Part of a small language model's weights: no biases in attention or MLP.
MLP neurons of a small language model. Each row is named by its layer, matrix (up: input weights) and neuron, and shows model dimensions 336-463. Each number is 128 + 24 x the weight over its row's rms, rounded and kept within 0 to 255. Numbers have three digits each.
A block is one neuron, or neurons of one layer that tend to fire together. Before each block is what it responds to, as a language model described it from the Wikipedia text at the highest values.

Description: Article "an" tokens
L8.up2225:099119146112172118142124104116110133120141094161178149135107116129158054157112109131132135100118101100149106140160146138128130111150114140121072134110113134142139140128156130140138092091139123134147175092148083200161149125140143143120114118104113113120115077116108131127141110089079167081169122107132136158134161136162160124156167134151131088097139138100145074155056096110121104134145

Description: Before a date or year
L8.up737:164078140125163091147153121134090200175189126109117153126165109120175099126108113156139129092107119141105137119127170110161112149134110099130125143139107148160143145115121177157118127146122151124100150121157107108145144180142129122112123125145102110115146126110127141133117107114086107161104086094153084185153122144122149180116100094128088143114128114149141150144153151158088127148109

Description: Phrase-opening function words
L3.up24:111128120122115101091144140094092132134149143097170146086133157109120159161124145087126108138098106141116083136107107142156122140086123139145137166129104140128111153178132091130136109101140176162130148126176123124113172151132122150112115124132100093090132143128143094100160141145121135140107133131138152173094167155112161135123059081124161123161156124132121141145157154160110141143177
L3.up124:115124084162121140078149088153136114149121099095122162144122076118114124130159163125095146120097117110108105143139137134119159148171122125098149105121115110109136128126120112145103106148143161150147132110144084101100143121104132110092148153133138141137076149142137159124137123129087154165136114127115115123130120131093122109089105147127142132128143106080154131144129142119119152120113
L3.up207:151148166125130098112159127124136166115141087127138110144185146109184130146138114112146095133111110080128123149132103186093092118130133086125087147102145069089116158133134116144151134091142117132145098161134137130162148129105111115108110126116121127132152168161160133116102136126130157133096135116129081167154142100109132099149122111146155070134107159102133140132112134143103134132142
L3.up526:089122145120114093133093170157178126135126112204104134164144104130104078119115095097125156109112140126153112120143128143105151113113130099081139113110159074126121119126109155132141146111134167087126123144140108146108116100117106128133166162150145154127130110129136160134120076135142137154111133129115103152111158140149124150148104150135114146132156176116111091150088169141173159118141
L3.up538:149110125113109086113091168130123161163128094137130109099139144118147117160084094138133180143107186112133130107181112159138144148141103150192162111125126124158109147138148120144177127117160117127132146123136047180150154128115115142129116111103139126102140141175160101167130123095058106129111179131139107152151161136141110116128129136138167149130130159097128103143085129105125132147120
L3.up817:145159172107107099121130117139109105124154127177101148134158163128149098105119081107085176160122142092118106171123086149120124142075111130113136143143116086112125124144148105141145107118162124152175135137121126125148133131134133125107093134155141166134154160167176144142101164112129126120123110102096125147115132093097152129137094101132177141150133140134141117185106129133098156092169
L3.up1736:179136165115152144118122125151149095119137098147156130126107150169149100122115108113106166125124144103170116121138120157104135139143097147118134133117134124090119160125120121140145095154139074154129081133160093152144152150136132112133111166092133127157073062128141137158115152162133138162141165168130126208112134162146141096139095126119103129154176121099146122164108099084102090118112
L3.up2283:088105113139117115107103124146142123161101123159115147076133137134118115133133139116116121161105146131103084130137087151110173138156099139099128124136139146110115154133185126173119083128126124098189107136137105117113143134123138147138116139133127135125132149199127105115122169099123138168102137143135101137135137161127150138126109134132120172134106099102127149145086131123104133110117

Description: Table cell separators
L2.up453:149150165112184179072127123122154103128125149113148133134149125149129147156125165143154123124093132137180135182138129103115143136141079116133136094131102136134123085202098117118137123123114141112123132147094118130169185137108099096158128132113135195130149101151125143125137104122143144163097143111149153154117189164127136112158103130114098125140083127150126113129094096146098159099149
L2.up503:101118138136157085115142145173166119133174124162139133137112122126122116104153094109127121173106115122120116126147129133105153122118173119123143103128105165140129143132162137159096099143157136141109122131154110132089118113129167122114170141101089128129137116153147124126087119127140162151134085097140103151171093143143133121153098114065155066112144113159145129186095125128161123087121
L2.up952:095155149090180117147091144127160080121140134115097110114144123159123111137136180165128173094116154123100114144117099137127126089136125118134141123149124130095089113110117133123105147132113115110140130137141146120184130148122100145104164101181162144088090076164091129145135167102130148160166121141104080144146102142142159197138128173137139157108176130146159145112050108088074098124109
L2.up1179:082129146141161103144104136123109095145130121158140167095134114158118075144171108127163093144121136135126057130088121108105163108089081178119143104168104126124108152115116127157138132149092098128091138144134127118112098124147107092145160146115105113118113137145137131128119149094136136187125106139132093152179125125149105140181147096133124104104150113112128129137083082142135124184161
L2.up1678:134112139133150127109140155153173122125123147106160127100139158144111100145144133129128101147128124133134101156114146084106157112145079112120107154186135120129125169112127140150174130128140129134111105141152157102163175147144124114098132152101140100121128137143112167135133116120085134131109114116122123151126139150133153172162133133108116136149200128124127148128115093146137099109174
L2.up1887:054148156082140113137163141122112109130135101128103137131159143114113116165089142138158144135146183110123117095115102132121110116130155133132137088127081130120151164148124136147136109120114144099152125144106140158146115132132151143111153135128095129157139126168112104117159134097133128194131136106110105126159172073113102163136113140079128167111142142113134094110143058116139122118153
L2.up1941:088114129103121117128116108110119122103116166125105115086141090135101128142106113115117181142125138118101103102093095101130155075152127108129121125126142116126107175153146142135083115133102100111150116186129130130175162154120092098090166166137142198114153125141095118133149169101105120148096133133101130138149135139101136152144131133084150141088149142112142123133102134132115156120121
L2.up1993:142132121151178096167129134158152108148112104125182126098140202142135108142108157112145142112131097150165136145175147078142104112088138113110145119143115131143180143180094138127146118100131132109119134159129139113138127101110138112088105142150110123148099071124135119157109136153107135098098118088144130124124142167168139176115153157109134121105171111099130109134093110142107126144122

Description: Table cell separators
L3.up411:122121080112131094104148125142143171161132130134132100121121147135116100118153151112142113117112164130127084144135148120152129054138152099115135110127132170147173155111092119165105124139151137114130198105138120113130118142109093141137136109130131133111108140154133083136097066159063104105112126123140120138133137116124101177149089154132122136119146166113104095116138172159134120138146
L3.up488:091138113094144128135152167090127128144103146112187180094155130138106122145138109091157109134111139122119126141150124114141144093152172119152112118134120124095148135202111133110136120122113138145077119137135128152128125117149141117127124130144062158099133130110120133131122126159092128119124150153131088112106152142116124126135094120131093138174139147139139143152151115156148123092109
L3.up750:120119148118164094155135090123116127099132084144179144174134116157112125136142148118162162117118111135108096135136161124147168066119146145161112085136133083123147154136093103122102072120089144129133110149124072172129118147068154142116175141111097144168137098117124155159151113143103155128100141078153102152146122100142140150157115111118127167102148109158125131166115125127138126151085
L3.up1003:102147109107139121159113127103140119129084120111114149106172159169176076118118124160154151123108136104126155153100151097080103113126144095110117131124113121133153158121126082147122097127167095127164120147138145083125124151116117088129178114138138186117098133150164102141147127145096181138147089102060099153103084126136145139160066147068178129134156114133116115142076111151102120133106
L3.up1014:111147134115131147141158130095106109165170148126124114154108150129151128085162096182158162134109114107119123161136119135155148133097144128132146125101106125121143145125155141138081101105139170111125125168134112127147134117113121100108131134130080095127091103158133118157137124142121121146106146114132099151128136128126110174115155134109110107158172113122125116141103120079105123113149
L3.up1019:134114161154126152141143135090115157109125115158158101115136114145136101134166106108132183132136102141099108129136146115147154093123107132127091142132136156155152087134068120115126133128101142159117141159103118154184129128103106100111135173118112151149124104152093122153107151117094130153136130143146110126168157122181118190089072127134127116148171150112146088131099094138128098130122
L3.up1345:102116117115178104115149151135108142138127109134153141133135124146111098088146149125152094102114173162126113178109154090124125052175150144115102142189118170067097122164080107138129132116115095156109149134151155128148153088123121134089191175152113140113117129111120174161080103132107136141073085123110112124137126155148156138119095172116106124084126140118178107120103149138111133096118
L3.up1487:114107121119119135132121166077135109135110081100114147136165089126143090150169125131158141128135146102159120091109167117143115125112169097112120115134098143144163120137117109139104148104166175100099118166114156162141102127081156109136152145159086148121109138147097108155147117100118156150093173122116096128123133116168072171112151133109167117118127136142115099135102133164154129094124

Description: Article "an"; year digits
L2.up97:103114156113126132101130119117110123139095123126144145142109164136136121155113126122126085138095124147107103140078149153165084137151108136098144058151129161136122108135154110143116092101145161138115116109187086150166138141124112042107083133108106170175161122098093154121154148113118130118135139128123125183124144148157121102118099095138089126114124130075127176127174106103145118134175
L2.up209:150072163126151160105158113157168121180147102132107143171162103091116109119129165172120144157121140145109126178145105115119130125138140128153172130156122152166128088127145103121124111118106149105156111123115111123115156114096097118108159129113126130144115117136179140130115153154130130150132121093143116127150072187164153135125102134117134119130121129108176092115121097093144127101134
L2.up292:118132154115135124100122142132119085113098128139115139129144127128102142125143111111157171157123138095137090171112144114067134179120106090148121123096179128144113144155112103164113145116132107116158105150173128167130151152101142114131119131104093119128118130100112116120132126131149147129160129093108077138119130155154126114083121181115136110110144118115151084068132117158111133147207
L2.up822:111143173100128137135118096133117112210127127123128160137126125143117082130105109127093174113115157113152109096127110101088111133164097138112102108161106080131142133147127119126143121128177145150108134155143118102144174120086169108126093119107101132137109140100148122143085042134089108116084119129132130144147121143112159167140076184110119132124117134092140110146147109134146139118151
L2.up970:149100156127155142091150111151133172169136098152117142112111166145094082165150151121126171116118149126125115145092138100171085110115124121129101109154144118113123140127124110121109126127144125122114157153148056122159164149119097110151124150143090143139104149176129160136137113160154141144092135168114101110148111125122150144127118162118105139130115114090163115111123079116085145113144
L2.up1309:119167144133172116093113159132147122137177098112111173116124134102162167150088159126117129126118149136147144114157143165149129128144092100104110123193121085123132094116119142140126125100130113139144142179148101146147174126124136171122169157151111130134127087120176149118117120118154150144083106136124108135069180139116108122155159137161103106136151093123144150136117101135130145168108
L2.up1692:141119107121095114130152106158158132139114154129129144079136127164165084149137117120121118100134091162131138087164123121118089106098109125167151125129127109112131159115147148112148123131168116160131119127183102138125152128116131103138165140136147133128120097104122111126132128115118162105135109123118127150121138116117134152158124127101137123137163154075149115163128107116156113153139
L2.up2155:128132123112152126118120164150136170153132142091142138124162125119125073192104097146118120164104142137140109138101086173106132131131111091140165136111171123126155098142124115147139145166114109128087112112135118101110166119092137127122121137094122117109141150113137133168126113148078140146153152114160142134104146128144115159035108179126099132112113098127147144092116166108144136110152